config = dict(
    n_layer=14,
    d_model=192,
    n_head=3,
    n_kv_head=3,
    head_dim=64,
    d_mlp=512,
    vocab_size=2022,
    activation='geglu',
    norm='layernorm',
    norm_place='pre',
    norm_eps=1e-05,
    positions='learned',
    qk_norm=False,
    attn_scale=0.125,
    bias='all',
    tie_embeddings=True,
    parallel_block=False,
    init='trunc',
    init_std_qkv=0.0495,
    init_std_o=0.0,
    init_std_up=0.0495,
    init_std_down=0.0,
    optimizer='ademamix',
    lr=0.000445,
    lr_mult_qkv=0.5,
    beta1=0.9,
    lr_head=0.00535,
    grad_clip=0.5,
    warmup_steps=277,
    schedule='cos',
    final_lr_fraction=0.0,
    batch_tokens=16384,
    seq_len=256,
    doc_mask=False,
    train_tokens=161900000,
    steps=9882,
    dataset='wikipedia_en',
)
MLP neurons of a small language model. Each row is named by its layer, matrix (gate and up: input weights) and neuron, and shows model dimensions 48-111. Each number is 128 + 24 x the weight over its row's rms, rounded and kept within 0 to 255. A neuron's up and down rows have the sign that makes its largest values positive.
After each neuron's rows, "fires in" lists the words (lower case) most often at its 100 highest values on Wikipedia text that the model never trained on.

L9.gate414 [153  77 148 138  80 139 121 140 156 128 122 148 161 102 117 138 182 123 162 112 136 104 126 153 158  98 158  98 145 120 142 163 128 111 119 146 140 134 126 120 146 173 109 162  95 144 105 101  89 170 121 115 115 165 104 130 124 119 118  97 176 104 132 137]
L9.up414 [178 115 100 149 154  96 112 171 134 139  90 126 155 153 113 139 111  87  95 146 164  74 117 125 132 144 120  84 107 148 125  95 118  95 165 141 144 147 137 136  91 124 102 149 109 136 136 170 154 127 104 138  85 139 132 133 102 101  59 168 133 136 120 124]
fires in: "to", "returned", "after"

L8.gate125 [141 131 102 139 131  78 119 123 145 124 130  83 148 129 108 133 128 103 135 152 119 130 142 104 138 123 151 135 118 152 132 161  81 134 158 140 113 119 167 114 138 134 117 106 105 195 116  72 112 154 121 113 144 126 163  64 136  95 100 125 148 110 115 165]
L8.up125 [111 135 129 105 144 150 140 132 137 127  92 140 184 107 155 132 119  90  92  85  84  68 145 116 130 141 128 108 124 158 117 109 119 162 158 123 115 125 134 150 153 135 147 131 108 136 144 124 122 116 145 127 138 109 164 148 159 143 138 132 120 108 117 147]
fires in: "of"

L6.gate60 [ 81 150 136 142  98 108 128 121  84 146 133 107 111 154 161 110 171 155 170 126 106 130 103 191 159 165 146 100 120 170  84 152 135 140 139 158 147 157 178 124 116 128 141 105 121 132 145 116 117 138 150 102 127 173 144 119 150 118 124 114 102 108 146 157]
L6.up60 [128  89 149 142 153 149 119  99 131  92 103 143 171 124 116 136 114 135 128 130 136 140 111 154 147 107 116 142 121 154 107  89 150 122 176 112 144 114 175 167 124 124 168 149  74 133 135 156 143 130 122 115 141 160 114  96 162 160 111 159 129 159  61 122]
fires in: "from", "in", "since", "at", "by"

L8.gate46 [111 140 145 132 114 180  96 126 111 165  80 116 141 143 146 149 127 121  98 148 124 129 133 100 109 144  87 136 177 123 138 144 138 116 119 158 145 150 108 130 129 127 174 126 133  97 104  78 144  53 147  79 131 103 154 138 119 122 133 115 144 135 119 162]
L8.up46 [104 105 150 149  90 137 156  98 107 171  91 136 145 136 143 130 130 117 139 130 149  94 108 105 137 104 133 167 115 162 104 160 156 137 111 150 181 147 193 112 122 123  99 136 139 124 111  97 151 158  87 123 133 150 147 100 129 126  97 104 154  98 138 127]
fires in: "the"

L10.gate284 [116 130  97 116 156 116 116 113 142  73 145 147  96 150 131 148 145 106 122 137 155 108  90 122 134 177 140 144 155 137 107 141 105 110  94 143 168 106 157 136 157 150 130 139 105  83 139 195 155 129 158 122 161 106 182  87 100 139  72  78 108 144 152 132]
L10.up284 [170 143 140 119 139 113 129 131 130 136  99 118 149 120 125 124 121 104 127 128 113 132 137 121 164 151 120 120 116  83 161 120 147 138 174 139 116  80 142 105 155 129 118 143 147 149 137 126 110 124 138 130 119  95  99 170 131 195 116 105 105 115  86 121]
fires in: "are", "is"

L2.gate444 [117 124 130 104 126 155 148 126 122 120 133 127 148 118 126 156 115 131 115 175 134 159 155 161 112 125 138 119 111 121 116 151 138  97 119 113 137 145 130 107 120 126 130 166 125 127 134 148  73  67 121 110  79 118 132 146 124 112 132 110 123  89 148 129]
L2.up444 [ 92  97 111 167 137 178 129  97 123 120 172 145 110 152 133 139 137 133 147 152 133 152  87 117 160 107 144 149 156 134 137 146 140 131  59 108 120 133 132 120 112  96  90 147 133 120 138 119 123 121 157 101 117 141 119 149 150 116 140  89 129  90 107 106]
fires in: "year", "appearances", "any", "other", "remained", "best"

L8.gate504 [124 100 126 109 161 122 134 121 130 144 118 111 130 135 154 129 158 144 138  95 108 139 119  84  99 140 149  65 148 154 110  68 129 149 165 115 139 131 195 121 133 121 119 154 136 151 156 101 133 162 148 116 128 126 125 147 130 146 127 119 118  60 150 155]
L8.up504 [128 139 104 119 104 102 127 123 102 109 102 161  99 118 133 176 147 115 139 171 154 135 108 103 146  97  83 148 131 105 117 162  93 154  96  90 149 119 132 149 107 170 136 141 147 181 159 140 153 126 155 120 115  88  93 123 126 108 122 114 145 133 134 138]
fires in: "of"

L2.gate291 [141 121 130 142 111 130 131 157 151  95 138 107 149 111 102 120 134 122 117 166 125 137 155 136 104 151 141 140  73 102 132 110 114 178 148 125 109 135 107 108 134 120 165 156 129 129 142 120 120 100 114 138 126 154  94 122 145 127 173  83 111  89  99 127]
L2.up291 [ 94 127 125  98 158 138 126 153 141 102 188 107 155 134 151 102 134 127 134 167 139 111 101 136 147 118 132 101 161 116 108 113 139 138  92 115 124 147 130  99 122 103 164 114 124 124 126 124 179 157 107 123 135 152  66 139 150 130 127 129 139 116 146  86]
fires in: "made", "no", "took", "played", "goal", "go"

L2.gate323 [121 110 119 133 110 168 164 125  83 121  96 114 133  95 118 130 127 100 128 121  83 166 153 111 137 120  94 142 124 118 159 117 121 113 141 124  94 132 120 132 125 151 126 127 102 139 142 141 125 140  65 140 139 143 114 140 151 132 175 110 131 138 136 132]
L2.up323 [104 131 138 140 140 163 112 104 144 108 135 100 144  98 132 133 156 102 128 152  96 105 112 154 139 156  91  91 141 114  83 155 107 121 143 142 131  89 118 109 115 117 126 119 105 102 167 166 130 166 114  84 117 121 155 115 132 111 121 127 125 124 107 163]
fires in: "one", "place", "age", "each", "same"

L5.gate301 [105 102 138 160 139 158 172 147 139  95  77 145  96 150 115 130 109 112  96 164  59  87 155 148 107 104 148 157 117 128 124 116 106 104 147 132  90 111 108 150 119 109 180 153 129 128 120 133  92 124 154  98 123 105 109 139 142 126 143 154 151  97 136 135]
L5.up301 [ 99 123  93 147 109 162 102 169 101 133 121 135  80 136 160 155 128 112  90 118 135  94 111 104 137  91 126  89 161 117 165  99 116 140 121 172 130 110 165 145 122 158 162 193  99 133 155 114 120 103 121 137 112 121 102 145 148 124 115 104 114 105 121 118]
fires in: "played", "made", "the", "served", "also", "was"

L5.gate220 [151 168 115 126 121  92 126 165 124 146 119  66  96 111 148 141 161 136 138 113 115 126 118 108  87 167 115  74 118 138 166  94 114 119 118 112 116 115 107 136 128 122 145 131 110 127 164  87 148 111 168 151  90 122 150 131 160 110 120  98 120 162 132 104]
L5.up220 [111  83 137 161 134 110 117 128  88 124 101 144 145 114 116 151 150 177 139 125 102 112 151 115  88 154 142  95 132 119 158 134 155 135 148 122 158 122 138 112  71 155 125 167 163 138 149 123 145 129 150 118 148 104 148 127 110 118 128 123 169 102  91 165]
fires in: "of", "that", "all", "on", "these"

L2.gate397 [ 83 128 121  76 147  80 176  86 135 146 120 102 133 116 146 132 105  92 183 151 132 161 202 132  97 169 144 138 100 135 141 119 125 176  94 127 151 119 179 161 153 136 142  87  78 122 153  73 108 116 119 115 135 136 158  93 126 172 129 108 139 123 150 116]
L2.up397 [156 128 130  99 129 126 121  68 178 127 123 129 120 125 112 181 128 114 141 111 130 148 151 110 136 136 122  75  97 148 137  99 139 112 119 107  96 144 105 184 139 131 120 116  98 145 112 116 174 147 117 159 119 138 134 111 116 152 117 150 128  93 129 154]
fires in: "in", "of", "within"

L8.gate401 [134 149 152  96 128 138 115 161 143 102 105 147 156 123  94  99 119 130  66 142 110 102  90 172 140 130 173 126 136 128  88  96 120 104 107 100 152 145 130  78 149 125 119 157 122 125 121 148 186 141  77 129 154 125 119 139 141 152 119 123 149 104 125 173]
L8.up401 [131 108 133 143 172  91 117  98 137 108 146 135 138  96 129 108 119 141 114  99 105  76 152 130  77 141 134 145 116 127 166 132 148 127 100 100  99 139 142 119 130 195 127 160 140 158 128 131 122 128 121 130 132 129  73 160 150 182 103 129  90 171 106 105]
fires in: "that", "called", "him"

L9.gate399 [ 84 146 146 153  87 115 120 135 167 112 144 102 101  88 129 121 112 131 119 138 110 153 159 120 142 116 171 114 106 113 153 152 114 150 118 122  93 131  79  76 120  98 142  88 168 128 103 113 174 125 147  84 123 124 140 156 117 128 103  83 122  96 151  94]
L9.up399 [165 141 117 104 117 154 142 130 173 108 138  91  96 117 152 121 104 129 135 132 121 111 143 123 143 111 111 140 133 123 104 162 115 110 116  93 126  61 137 135 163 151  99  85 140 134 114 135 146 112 121 125 128 108 118 123 190 144 148 122 129 157 110 115]
fires in: "and", "s", "stations"

L10.gate36 [153 157 135 111 102 131 114 162 115 122 134 127 136 141 126 137 169 103 146 123 117 105 143 166 138 132 137 181  89 137 125 159 119 131 128 146 178 113 145  98 162 129 142 108  82 114 104 118 176 135 114 108 138 104  91  82  72 114 110 114 131 148 143 103]
L10.up36 [110 151 131 143 126 142 121 118 125 183 123 110 143 125 165 113 110 130 140 114 130 167 146  74 157  87 109 138 131  96 159 123 147 159  79 123 143 150 142 166 151 147 130  90 106 132  83 102 142 119 116 119  83  97 159 113 126 151 104  92 138 115 131 187]
fires in: "the", "of", "its", "s"

L2.gate376 [119 155 147 121 143  94 152  88 163 113 136  97 108 138  90 131 142 157  96 167 141 134 120 155 100 144 135 108 133 100 152 146 107 143 113 143 153 153  92 141 119 150  95 132  70 131 159 155 177 105 121 136 156 152 140  96 123 119  94 111 129 148 100 114]
L2.up376 [124 116 168 101 172 117 122 122 132 115 137 107 148 143 169 153 161 138 169 174 117 156 123 156  97 149 159 103 171 127 152 168  71 113 113 167 137 116 158 138 128 116 172  92  95 125 133 135 106 150 118 158 118 153 131 153 167 124 126  97 134 161 113 124]
fires in: "to", "with", "into", "in", "has", "brought"

L2.gate369 [111 137 149 118 156 169 110 144 179 105 135 161 162 114 129 112 125 135 110 160 103 120 107 121 110 120 124 155 131 134 100 136 118 123 113 126 151 180 125 156 143 139 159 115 112 128 147 131  87 128 121  90 127 137  91 108  99 113 120 109  96 125 100 119]
L2.up369 [114 147 120 111 151 151 116 125 140 169 117 117 135  66 126 145 104  99 117 115 140  98  91 116  98 138  66 144 121 129  92 159 174 139 108 140 121 165 179 150 148 162 111 154 127 127  67 131 132 138  98  97 136 109 125 128 125 139 123 171 121 108 125 115]
fires in: "the"

L2.gate275 [119 136  89 136 122 107  94 119 148 129 132 132 128  67 156 119  83 113 163 138 121 147 137 134 153 126 116  84  96 128 136 142 132 144 109 161  76 162 139  83 181 113 135 143  99 162  81 106 121 130 103 115 117 154 120 121  99 124  96 153 131 106 142 152]
L2.up275 [128 120 128 106 174 115 109 104 145  72 128 118 122 164 148 104  77 146 160 142 176 128 124 128 136 107 134 128 116 141 113 105  98 130 175 141 131 139 144 110 136 146 109 122 168 129 117 118 135 159 134 141 162 169 133 148 128  95  99 135 122 125 132 128]
fires in: "from", "to"

L6.gate399 [132 133  99 147 120 142 114 132 155 123 119 101 131 130 147 158 120 129 176 119 152 110 132 115 150 110 106 137 128 113 115 118 101 143 144  82  91 169 103 143 170 118 115 119 135 171 134 141 168 113 158 118 147  95 138 131 112 115 115 135 152 103 122 105]
L6.up399 [107 144 164 113 116 155 113 130 157 139 103 141  94 140 127 109  96 113 105 128 116 131 135 141 178 171 165 122 120 142  91 112 116 176 178 114 135 148 141 120 120 113 118 116 132 119  68 156  97 138 175 149 135 123  89 144 127 135 113 117 164 138 166 120]
fires in: "and", "carolina", "georgia", "methamphetamine", "germany", "bailey"

L6.gate500 [127 151 132 103 103 151 134 169 146 106 109 159  85 132 108 124 154 106 134 170  94 108  99 123 147 138 128 133 144 115 125 133 169  97 119 151 133 135 153 115 157 111 109 144  68 117 121 125 121 154 157 109 134 144 108 113 170 136 134 129 114 139  86  90]
L6.up500 [104  99 107 116 119 123 124 119 133 140 110 143 132 156 151 112  91 125  77  62 102 147 108 168  93 177 121  88 138 151  96 138 148 123 111 159 116 122  91 143 107 154 155 111 137 117 124 119 133 158  84 174 116  84 103 103 105 154 122  89 134 129 125 124]
fires in: "first", "second", "more", "most"

L2.gate379 [102  86 164 136 134  94 147 133 130 137 118 159  93 111 147 168 167 155 145 149 123 140  85 127 124 133 122  68 122 149 115 125  92 125 134  93 150 157 145  95 188 138 151 130 130 149  92 130 127 166 146  76 161 165 122 106 121 114 130  93 156 157 143  81]
L2.up379 [132 121 129  63 138  67 131 126 153  74  95 132 118 118 109 167 128 165 115 161 167 127 104 162 140 154 143 104 152 125 150 153 149  97 137  83  80 128  86 143 165 132 115 126 138 131 108 150  97 122 161 146 157 121 107 140 154  92  62  91 103 115 143 125]
fires in: "and", "under", "with", "against"

L9.gate424 [175 159 122 164 138 143 129 128 105  96 111 140  95 118 119 159 122 112 107 126 127 145 125  86 164 128 117 127 194 155 128 113 106 132 122 111 148  57 118 119 112 163 106 150 109 125 162 109 114 148 129  69 103 110 133 101 127 118 135 118 103  98 101 141]
L9.up424 [129 131 107 145 153 106 122 130 152 158 104 142  80 166 133 141 102 146 106 150 124 134  95 134 121 103 139  93 102 115 138 143 123 105 118 143 195 130 119 148 130 106 115  99 154 111 156 121 153 136  88 114 156 130 128 120 136 126 117 109 172  97 122 127]
fires in: "the", "s", "financial"

L10.gate510 [ 78 133 123 137 144 143 116 143 105 150 141 158  83  99 121  99 112 102 111 114 137  97 126 156 146 130 121 135 133 187 113 130 118  90  93 134 113 153 111 107 113 134 154  92 100 120 121  83 144 123 161 120 128 115 160 123 120 168 103 102 129 102 154 115]
L10.up510 [ 85 145 148 155 125 108  92 101 116 121 176 124 118 182  97 118 163 125 144 138 175  90 121 129 121 145 120  93 109 165 141 102 116 129  97 161 103 123 128 137 128 118 124 137  95 123  79 138 132 121 132 123 125 142 100 128  97  90 150 131 139 123 144 102]
fires in: "the", "creek"

L8.gate279 [122 130 104  84 107  84 112 148 147 146 124  99 111 128  87 128 121 117 118  93 115 129 129 137 132 117 140 119 148 104 105 114  94 101 130 117 150 125 124  96 117 128  82  87 116 163 163 123  97 135 117  98 134 113 155 150 149 112 117 174 124  86  82 165]
L8.up279 [115 147 133 122 171 136 107 150 103 107  74 136  68 129 144 109 118  91 123 148 129 115 126 121 106 143 159 138 122 162 142 154 182 138 101 149 154 119 104  98 102 119 144 113 128 158 124 105 136 130 115  82 139 127 154 112 171 178  90 110 154 167 187 152]
fires in: "by", "as", "the", "with", "to"

L4.gate488 [138 157 111 114 121 136 109 129 113 102 104 110 123  87 133 142 113  93 160 142 118 144 159 126  82 110 122  84 147  96 137  61 148 142 128 102  84  95  97  94 109 151 111 141 165 147 160  88 163 123 123 113  88  95 118 138 176  90 125 143 137  90 110 156]
L4.up488 [156 156 143 144 115 159 100 117 176 135 145 122 138 176 138 113 103  96 147 152 124 136 136  88 110 134 111 124  83  87 124 115 117 111 100 142  99 151 113  92 151 158 132 130  87 130 159 101 143 100 149 128 180 111 126 116 154 108 131 102 163 132 171 129]
fires in: "and"

L2.gate446 [130  93 116 158 154 117 135 173 121 128 162  62 122 111 130 119 125 157 148 115 123 145  62 143 144 110  94 134 146 120 123 107 128 150 142  82  62 136 127 173 120 128 122  86 111 133 111 102 124 100 135  82 139 137 114 104 153 106 128 129 108 139 128  77]
L2.up446 [120  97 161 108 129 117 131 104 153 171 133 178 167 108 100 129 136  98  98 129 126 156 109 130 101 128 146  95 132 142 151 156 121 147  86 134 121  73 150 169  86 158 115 109 146 120 104 127 146 125 123  85 161 102 161 134 170  82 139 162 118 126 157  99]
fires in: "commission", "command", "common", "community", "committee"

L2.gate153 [151  99 114 130 115 146 151 137 137  86 109 141 124 115  95 149  90 146 138 154  89 144 156 139 122 139 156 136 116 173 144 138 141 149 112  97 124 154 147 173 107 118  93 182 109 109 134 113 140  97 112 130 122 126 120 132 145 136 108 131 142 127 110 118]
L2.up153 [ 91 109 155 183 185 163 107 135 140 148 151  95 110 140 115 106 118 120 101 107 109 133  96  99 118 105  80 139 100 136 103 141 133  89  80 131 137 178  91 134 159 113 131 139 142 127 106 138 166 135 146 117  94 158 111 169 137 126 125 120  99 192 107 117]
fires in: "she", "him", "after", "shevchenko", "sheikh"

L6.gate236 [139 144 140 117 168 126 149 148 143 138  95 152  89  90 146 112 105 106 127 133 152 143  60 145 130 136  74  90 119 134 116 187 158 100 119 126 137 144 152 146 106 159 139 166 105 117  84 114 140 153  91 123 112 106 134 123 129 134 158 105 131 133 149 110]
L6.up236 [185 115 134 172 137 135 164 113 139 146 122 137 147 122 119 141 133  70 134 151  97  93 109 151 117 104 128 141 137 134 139 154  83 136 157  88 137 143 104 129 158 165 112 163 126 160 136 140 140  93 136 141 127 103  86 170 138 152 124 136 129 157 153 130]
fires in: "this", "that", "song", "songs", "title", "single"

L2.gate128 [ 90 144 102 105 131  70 104 116 143 128 120 138 110 119 110 159 116 128 147 148 157 144 149 123 154 153 139 118 163 159 144 115  90 123 135 110 137 144 118 130 123 134 144 132 115 154 124  91 104 148 162 136 141 138 137 127 101 109 101 140 132 139 149 145]
L2.up128 [166 162 107 105 151  93 110 117 172 141 144 114  83 122 167 137 158 133 126 131 140 145 137 107 129 145 106 109 124 140  97 138  75 146 118 119  94 123 143 115 155 106 124 141 123 144 115  92 123 143 137 122 123 179 127 162 110 163 130 128 143  93 106 145]
fires in: "of"

L8.gate439 [156 121 110  73 110 148  72 159 133 124 120 110 126 157 152 136 143 143 107 161 136 148 120 103 102 120 103 112 132 108 126  82 137 172 152 137 116 119 155 132 123 194 139 122  75 130 159  88 159  75 134 133 109 117 124 121 139  88 162 111 141 103 136 149]
L8.up439 [141  96  88 147 131  96  88 156 128 126 104 104 150 113 131 140 104 177 158 134 156  91 162 123 121  97 111 113  95 110 154 136 152 125 121 163 115 136 155 134 122 140  99 193 137 125 146 112 114 114 125 115 120 100 140 116 107 144 168 141 139  86 121 148]
fires in: "to", "of"

L4.gate39 [143 142  89 133 134 118 154  93 131 124 163  89  68 131 156 145 134  79 149 188  97 140 150 138 147 148 114 135 111 144 101 148 106 112 151 151 127 134 131 137 143 119 130 163 154 145 116  85 140 120 143 111  89 125 116 120 145  99 155  97 139 126 165 116]
L4.up39 [106 155 100 124 119 138 151 128 132 128 129 105  92 137 142 130 127 143 126 157  94 102 177 132  95 126 130 135  76 104 135 149 130 120 147 170 163 145  84  77 112 148 134 122 149 138 152 101 121 109 147  92 108  91  94 108 141  78 153 133 187  97 131 129]
fires in: "the", "s", "of", "with", "received", "and"

L9.gate50 [142 101 157 142 115 121 117 128  90 126  82 110 114 161 117 130 135 123 142  99 127 117 116 159 134 109 144 157 105 162  92 139  91 179 138 111 110  81 151 134 129 128  99  69 103 121  76 115 119 162 187 132 116 142 148 123 132 142 111 132 100 113 134 111]
L9.up50 [126 121 168 158 109  87 125 107 123 140  90  86 146 134 117 153 148  96 131 166 104  87 160 126 115 169 124 127  97  96 148 153 145  88  93 147 109 154 163 139 146 171 130 143 117 157 104 119 128 163 126 126 141 102 116  88  94  96 134 125 143 149 175 145]
fires in: "and", "of", "s", "the"

L2.gate302 [137 138  94  73 128 112 103 134 114 157 134 140 123  94 160 157 150 147 118 159 102 145 130 146 123 139 130 138 127 102 119 171  94 120 100 133 143 144 116 123 127 147 112  97 155 123 147 115  96 138 121  79 102 129 106 111 137 126 158  99 165 109 101 113]
L2.up302 [136 114  87 120 128 138 161 124 129 133 125 114 147 122  86 145 159  93  95 143  92 141 185 114 128 140 115 171  66 164 142  76 138 134 100  96 142 178 165 152 149 120 146 177  91 149 130  97 184 131  89 115 133 122 121 112  96 110 129 141  84 117 112 132]
fires in: "the"

L2.gate490 [113 153 118 142 113 162  94 130 113 105 108  83  93 126 155 147 119 116 115 147 102 154 139 134 176 156 126 135 144 112 113 152 106 156 123 153 109 138 103 111 102 116 136 108 144 128 159 127 136 119  74 121 104 117 108  95 112 105 162 119 114  94  86 118]
L2.up490 [ 85 124  88 177 101 130  98 138 155  78  74 105 119 116 142 175 137 109 140 125 162 148  97 137 119 124 135 106 119 152 100  95 115 121 101 139  91 113 131  82 106 125 132 125  90 131 181 155 138 178 136 140 134 105 136 141  97 120 119 152 150 144  94 143]
fires in: "age", "born", "family", "life", "aged", "average"

L9.gate357 [149 134 125  88 127 128 116 152 137 126 115 141 157 134 150 192  97 144  96 104 117 114 112 126  82 132 124 140 122 158 110 114 151 154 162 137 118  80 151 153 100 136 109 114 108 121  86 104 116  96 118 101 122 108 154 102  90 140 100 127 127 142 145 158]
L9.up357 [138 157 154  97 115 130 125 153 136 120  92 128 155 125 119 166 143 179 127 118 141 168 139 164 140 140 139 116  87  76 151  95 132 105 156 125 122 120 153 162 117 127 120 119 110 102 153 163 133 152 147 106  86 110 164 159 106  76 118 147 145  97 136 135]
fires in: "to", "or", "and", "as"

L2.gate405 [152 102 123 115 132 145 134 177 105 100 149 149 131  81 164 119 152 117 153 152 100 140 132  92 106 143 112 108 148 153  94 116 122 104 150 129 113 122 157 101 192 121 110 107 127 122 114  87 110 142  92  85 104 105 107 137 120 147 137 108 119  94 110 141]
L2.up405 [161 156 110 134 145 144 185  93 151 104 146 125 111 101 168 165 145 110 124 161  90 154 117 138 156 176 114 131 163 121 155 170 139 116  84 120 123 141 141 137 155 112 120 140 174 100  88 179  88 138 177 119 134 121 121 131 127 127 122 137 154 128 115 110]
fires in: "after", "year", "years", "day", "while"

L8.gate14 [140 137 142 131 129 136 110 153 115 110 109 125 118  72 129  94 144 124 107 109 157 121 114 111 176 113 130 111 185  82 138 106 139 115 118 128  96 175 113  96 158 109 117 156 142 124 121 127  86 132  96 108  91 103 125 120 130 145 107 103 158 110  92 162]
L8.up14 [117 128 128 133 155 110 111 114 135 104 113 147 119 108 102 166 102 142  98 152 173 117 138 154 129 125 152  76 121 131  84 145 101 102 133 133 130 179  92 164 136 124 126 158 132 136  74 117 123 106 134 115  97 128 106 118 126 112 136  75 121 120 117 103]
fires in: "to"

L2.gate115 [142 112 123 111 131 104 127  98 125 145 101  94 164 102  69  87 169 160 140 138 110 135 139 151 179 153 155  96 122 112 142 116 127 139 155 127 122 156 127 140 157 119 126 118 117 125 103 108 157 114 103 115 151 120 138 126 146 121 159  98 145  97 109  73]
L2.up115 [117 135 122 143 146 143 140 143 126 153 114 144  88 107  71 110 118 122 100 117 110 133 104 137 153 124 155 144 121 142 122 106  89 115 172  86 140 113 107 100 127 105 106 144 139 114 113 134 166 123  99 100 157  95 124  75 124 110 130 144 115 151 164 130]
fires in: "under", "release", "created", "common", "debut", "commission"

L4.gate280 [ 61 142 101 122 173 117  93 116 112 134 131  78 139 157 147 120  86  88  99 113 130 150 118 129 138 152 116  93  94 157 144 127 103 128 155 111 131 152 104 109 138 152 110 107 115 132  74 146 150 114 109 149 143 145 140 149 126 131  92 109 182 153  95 103]
L4.up280 [165 138 111  94 108 146  84 149 120 121  77 133 158 142 104 183 143 140 141 127 156 134 153  93 128 147 106 120 115 131 145 107 106 144 150 133 128 112 134 129 144 132 121 131 138 140  71 103 166 106 167 116 140 127 137 160 140 118  83 126 139 145 125 129]
fires in: "and", "of"

L2.gate300 [123 167 135 126 128 141  79 107 119 111 107 121 109 129 151 150 112 121 122 131 134 152 158 130 137 132 133  89 159 155 105 157  86 158 136  78 124 137 137 102 141 146 112 103 102 129 122 127  95 123 138 149 105 122 144 154 105  94  99  87 116 156 100  76]
L2.up300 [128 136 126  93 131 134 126  96 126 134 135 159 132 143 136 152 143 118 109 108 127 126 129 146 139 138 137 100 125 115 132 135 111 160  85 157 170 106 136  97 143 132 147 131 131 114 158 135 116 181 145 124 125 103 133 111 114 122 114 124  94 111 121 159]
fires in: "age", "average", "stage", "round", "aged", "image"

L6.gate372 [122 142 103  87 128 105 118 128 114  89 117 104  87 126 121 122 114 140 119 167 152 125  86 131 160 151 126 162 116  95 121 126 120  97 141 162 147  70 123 105 102 163 115 136 138 142 132 142 122 171 104  94 106 149 106 136 147 111 136  89 127 115  71  96]
L6.up372 [152 135  97 139 108 142 151 124 125 137 112 159 146 127 157 136  74 140 135 154 106 138 139 109 148 100 151 142 133 131 115 137 123 136 125  95 143 107 128 120 126 143 148  99  95 141 143 112 145 100 116 136 129  76 133  99 146 161 119 112 137 144  68 146]
fires in: "is", "was", "able", "became"

L9.gate117 [115 140 153 125 150 128 106 163 108 109 117 100 150  95 112 131 122 125  84 174 100 135 114 135 100 122 134 138 114 112 130 145 128  93 101 156 130 163 115 148 121 125 148 121 117 122 120 107 113 145 101  78 128 174 102 151 187 127 144 101 145 110 138 134]
L9.up117 [ 92 148 137 154 143 141 107 135 160 184 126 177 100 152 151 179 148 137 130 118 121 100  87 123  96 154 129 115 168 143  97 129  98 105 140 127 140 150 137 113 179 166 112 152 148  95 144 104 149 173 134 105 158 127 142 118 126 140 117 101 106 152 114  77]
fires in: "which", "that", "it"

L9.gate311 [107 171 118 117  97 145 127 138  96 128 122 111  86 123 132 134 164 147 105 114  97 128 100 117 188 137 145  88 144 123 112 126 105 164  88 133 131 149 135 131 167 123 104 115 140 100  87  92 121 130 164 117 114 118 140 104 138 106 107 109 130 102 116  94]
L9.up311 [131 102 146  62 106  78 113 133 167 127  89 158 117 163  99 152 127 122 149 141 103 157 132 171 106 131 167 108 148 161 125 145 136 136 163 145 186 116 135 120 117 193  97 120 100 144 149 133 184 130 114 132 132 128 139 147 136 139 142 120 127 137  99 148]
fires in: "the", "in"

L2.gate472 [141 161 160 126 117 149 149 115 120 122 146 118 120 130 141 158 158 100 124 100 125 143  97 109 120 130 145  99 141 107 116 130 151 109  81  63 122  86 161 127 122 128 108  97 120 106 146 162 118 120 166 134 110  94 143 104 137 135 126 132  82 130 122 114]
L2.up472 [140 106 143 112 116  90 122 104 109 107 161 113  96 178 123 107 139 144 147 109 146 123 145 127 157 128 136 131 102 108 151 105 130 156 117 114 106  92 147 113 143  60  85 105 144 127 188 103 119  88 108 114 166  98 147 143 160 169 111 124 104 142 134 112]
fires in: "american", "appointed", "appeared", "appearances", "apps"

L2.gate43 [132 117 142  94 138 129 140 162 123 118 152 139 115 155  96 148 123 183 135 171 133 156 153 140 110 120 159 131 129 117 144 105 109 152 110 116 143  99 116 109 115 156 151 142  96 102 117 152 134  98 100 116 121 137 136 150  85 141 124  79 148 140 109 108]
L2.up43 [116 160  83  88 124 100 157 131 137 162 136 115 123 145 113 133 137 130 149 114 136 156  99 161 130 134 161 104 128 149 143 111 100 132  99 109 134 124 120 110 122 128 115 116 105 136 102 175 142  96 134 145 130 115 132 128 135 145 120 104 114 138 100 150]
fires in: "with", "have", "due", "had", "has"